From a checkpoint of a small transformer trained on Wikipedia: capped logits, a variant of Muon for these matrices.
MLP neurons of a small language model. Each row is named by its layer, matrix (down: output weights) and neuron, and shows model dimensions 224-287. Each number is 128 + 32 x the weight over its row's rms, rounded and kept within 0 to 255. A neuron's up and down rows have the sign that makes its largest values positive.
After each neuron's rows, "raises" lists the tokens whose logits its output raises most directly, leaving later layers aside.

L5.down575 [ 93  46 161  88 142 132  94 169 128 116 102 149  79 108 142 143 148 103 138 188 166 187 116 118 158  89  93 173 169 160 179 124  94 180 130 138  92  96 150 121 147 153 166 124 160 154 102  80 111 113 144  72 135 143 151 118 162 170 129 142 149 114 144  70]
raises: "where", "===", "====", "These", "=="

L7.down31 [119 119 127  41  97 154 153  99 109 154 123  97  89  64 118  81 142 136 120 122 166 131 168 142  91  96 151 146 158 166 144 137 172 113  41 183 209 125 139 112 117 175 144 111 137  78 108 115 100  96 121 146 205 178 134 147  79 170 121  89 139  92 131 180]
raises: "'s", "’s", " played", " won", " then"

L7.down1130 [143 157 163  85 114 141 109 107 108 126 178 125 101 170  11 122 139 143 124 119 169 122 105 159  93 139 170 114 142 146 112 163 128 113 137 112 136 106 106 116  55 130 154 177 233 147  56 116 102 105 106 125 108 155 139 141 156 141 156 138 129 154  90 129]
raises: " respectively", " couple", " son", " daughter", " child"

L7.down408 [110 123 159 111 124 148  58 112 122 119  90  83 139  99 201 121 151  71 159 124 162 105 139 167  85 152 131 115 112 176 129  88 132 157 118 145 128  98 161 118  93 176 138 191 115 144 135  35 118 108 139 110 207  93 178 142  87 153 112 185 136 121 100 216]
raises: " its", " the", " it", " this", " both"

L5.down468 [ 95 115 153 170 110 157 157 136  80 135 101 126  83 107 170 139 174 172 128 169 108  49 109 133 159 148 119 122 135  65 127 108 116 139 103 155 167 133  88 101 155 186 110 144  52 150  90 143  69 100  99 136 118 121 143 160  99  73 171 137 128 146 174 141]
raises: "bs", "ei", "i", "a", "e"

L6.down51 [111 138 153 112 106  97  64 131 121 192 113  92 177 136 140  60 119  75  67 118 160 167  63 136 180 162 170 118 173 121 166 120 147 136 151  90  73 101 150 161 146 144 150 194 109 148 109 122 131 159 133 138 108 176 106 139 162  70 199 130 174 104 109 137]
raises: "ity", "us", "o", "ness", "ito"

L6.down1190 [151 150 103 164 141 195 138 136 167 151 165 133  93  52  95 118 204  71 157 114 107 117 116 116  86 142  78 149 172  83 126 117 123  92 164  86 144 120 102  63  98 122 122 132  69 163 160 116 144  93 193 113 147 141 124 120  61 160 116 140 151 116 143 156]
raises: "azi", "ud", "im", "asan", "re"

L2.down55 [125 135 115 179 159 165 109 113 131 138 107 140 107  96  57 110 138 148 192 121  86 110  78 183 103  59 139 106 126 138  37 110 114 123 134 147 225  99 144 148 117  91 146 151  58 114 190 107 157 136 125 151 121  84 110 167 160  91 127 112 131 105 124 138]
raises: " have", " be", " continue", " create", " take"

L2.down862 [125 132 145 156 141  90  99 122 153 127 168 137 126 150 180 140 131 152 115 162 143 133 155 120 170 202 107  96 109 164 127 146 135  90  66 145 117  85  98 177 127 163 150 141 132 117 169 157 138 100  66  67 123 112 103 169 137 159 191 111 194 106 153 134]
raises: "-", "=", "Location", "History", "Route"

L7.down662 [104 145 158 188  28 120 115 131 122 112 106 131 147 127 217 179 162 160 111 108 123 113 134 145 223 166 168 144  70 164 100 104  98 180 124 153  85  93  97 119 130 129 100 149 168 160  85 125 119 170 170 109 160 125 121 164 141 100 125 151 125 198 169 167]
raises: " they", " it", " there", " he", " she"

L2.down1075 [128 129 111 157 156  92 111 118 191 113 130 118 149  58 125 161  68  79 153 153 142 119 137 114 138 134 125 117 165 139  69 123 118 149 125 103 122 109 164 171 185 141  60 140 159 183 100 162 165 187 176  89 161 111 127 172 142 130  34 126 150  97 159  97]
raises: "===", "-", "====", "According", "During"

L6.down604 [110 129 153  68 137 191 117 173 104 144  73 153 132 219 205 167 120 118 148 151 148 125 120 119 146 162 142 115 124 141  80 126 162 163 126 128 151 121 118 125  99 136 129  76  84 143 118 114 122 100 129 145 167 105 164 113 127 127 123  73  88 138 161 136]
raises: " it", " they", "rd", " she", " he"

L5.down1265 [ 93 160 100 141 122 131 180 148 108  60  95 143 150 136 159 104 124 120 132 125 135 117 163 156  99 119 127 143 134 100 133 106 154 149 123 152 114 138 157 139 134  99 174  97  69 117 111 167 127  74  97  88 132 143 122 179  84 181 162  92 127 147 114 149]
raises: " respectively", "her", " themselves", " guilty", "arch"

L5.down184 [ 91 150 137 131   5 110 142 126  95 110 111  98 130  99 113 131 144 171 170 139  85  87 134  69 117 105 103  94 155 192 147 107 183 185 163 137  89  73 126 129 153 128 145 113 186 124 114 119  82 138 206 137 172 133 130 145 125 105 131 132 151 139 124 140]
raises: " it", " they", " there", " he", " see"

L6.down685 [112 146 228 159 161 129 110 192 116 134 171 135 130 138 147 155  74 132 130 131 190 180 119 153 110  63 135 167 150 139 157  92 144 133 102 150 202 102  86  94 107 126  88 178  85 121 183 128 128  79  58 100 159 107  89 107 168 143  75  75 111  90 123 103]
raises: " not", " been", " always", " actually", "n"

L5.down1064 [ 82  76 183 140 131 153  82 201 103 116 173  98  77 124 107  65 194  73 174 112 140 154  98 104 111 158 165 112 154 119 147 143 115  88 125 117  92 171  93 131  92 110  88 128  43 111 116 115 150 101 148 191 166  74 131  84  96  83 115 151 127 144 108 167]
raises: "://", "ner", "ley", "ectives", "bre"

L7.down276 [144  97 127 105 117 102 123 143  89 129 137 143 131 159 169 131 172 145 132 124 106 152 141 190  96 151 127 141 146 168  68  93 103 169  98 140 106 125 126 107 129 110 147 100 181 159 132  93 122 141  96 114 153  90 119 133  83 103 132 109 175  60 145 200]
raises: " it", " they", " their", " he", " she"

L6.down421 [120 169 132 164 151 157 108  72 149 143 118  79  91 135 198 131 133 120 115 135 122 121 133  97 161 153  91 101 131 112 149 114 121 132  65 130  74 105  88 141 143 131 133 151 145 138 182 107 128 144 176  38 132 136 158 157 148 108 140  96 170  91 159 161]
raises: "-", "=", "ess", "Gu", "=="

L2.down885 [140 113 153 145 140 131 103 109 141 176  96  86 120  83 117 103 136 112 165 104 129 153 126  95 153  99 137 120 131  96 185 128 180 141 100 103  78 136 127 154 115 128 135 131 206 101 147 155  52 157  86  49 158 118  79 139 156  92 113  79 133 104 105 108]
raises: "The", "===", "On", "====", " "

L5.down471 [136 156 154 127 122 152 209 123 140 132 151 142 126 112  81  96 131 105 107 158  37 108 121 126 128 164 134 141 126  57  95 123 137 112 138  73 149  84  59 117 108 148 124 128  77 177 131 114  72 133 139  95 165 157 140  77  94  80 109 157 100 126 165 132]
raises: "e", "ei", "ō", "ish", "a"

L7.down206 [ 67 122  81 185 146 113 140 148 101 122 156 146 150 133 158  93  96 156  71 204 120 120  83 191  98 104 138 130 102  71 206 181 158 113 130 107 137 160 136  96 130 126  72 168 184 112 166 174  92 103 145 102  72 106 107 125 140 108 133 154  86 105 125 166]
raises: "ically", "ides", "ical", "os", "ida"

L6.down1015 [125 172 121 120  95 146 149 137 160  90 125  88 177 162 213 126 108  67 165 115  83  83  96 105 153 146  85  95 166 195 130 108  79  94 101 139 117  96 137 172  66 124 174  60  95 121 126 109 120 145 144 150 186 141 156  88 149 145  99 170 128 106 135 206]
raises: "ance", " success", "anced", "ances", "Professional"

L6.down124 [151 138 144  93 149 120 164  66 107 121  74 135 184 190 132 110 171 112 131 147 161 157 113 112 151 149  95 126 162 134  91  96 125 164 106  89  90 163 147 145 143 130 226 108  63 136  80 128 172 109  99 123 130 104 116 154 144 145  60 135 147 144  89 141]
raises: "ments", "ment", "ras", "lor", "orship"

L6.down579 [126 180 138 174  71 116 149 138 155 158  91 109  88  71 216 148 143 172 117 112 148 107 164 123 160 133 127 126 110 171 118 135 129 202  85 151 128  79 152 144  75 125  96 184 196  90 130  76 107 160 149  84 115 159  89  95 123 129 142 125 116 144 106 137]
raises: " there", " two", " several", " it", " some"

L7.down277 [129 120 211 147 107  87 134  71 151 125  42  95 186 144 126 142 172 128 154  82 120 190  81 129 138 140  74 117 154 121 140 169 108 104  87 135 187  90 146 124 148 163 166 107 119 199 153  81 174 152 156 157 153 142 141 130  67 182 122 121  94 178 136 167]
raises: "ment", "ency", "ments", "ance", "ary"

L5.down1194 [118 119  94 115 150 166  93 141 150 124 179 145 203 126 149  94 125 137 105 184  95 135 168 122 171  99 104 122 106 113 130 163 157 180 140 196 120 130  99 144 161 130 107  44  92  99  89 119 178 101 110  83 111 104 102 145 154  47 107 121 100  74 136  90]
raises: "==", "|", "Legal", "Party", "==="

L6.down105 [175  98 135 116 144 137  92 160 146 119 119 126 186  79 189 138 130 112 154  99 108  72 139 160 171  81 134 112 136 166 132 130 130 157 146 100 122 118 160 134 137 133 127 106 129 160  69 112 139 136 132 110 135 100 151 147  90  81  87 104 158 116  94 140]
raises: " its", " them", " those", " the", "ston"

L7.down753 [138 145 115 129 139  92  97 112 113 148 110 127 146 134 207 174 139 100 149 143 137  80 105 164  97 116 131 176 128 152 159 106 142 151 108 158 119 128 100 105 118 134 113 159 120 136 174 126  96  93 161 159 168 113 128 127 173  97 107 134 134 118  96 164]
raises: " them", " it", " themselves", "lying", " their"

L2.down146 [153 209 111 143 130 136 127  38 128  94  87 134 137 134  98 119 118 126 141 132 156 161 122 115 113 126 124 171 131 136 125 147 110  91 135 109 105 167 125 145  92 152 210  99 137  94 157 149 162  26 141 101 131  95 118 142 116 141 102 140 115 149 187 112]
raises: " scoring", " team", " scored", "eason", " teams"

L7.down178 [ 98  99 145  58 122 122 132 137 184  93 117 169 104 166 162  97 116 154 115  87  85  76 128  95  68  72 108 116 135 181  93  72 113 110 140 115 114 110 115 150  99 148 102 163  87  56 155  64 129 134 154 115 172 130 138 135 132 141 154 159 189 168 165 147]
raises: "y", "ance", "ances", "ny", "″W"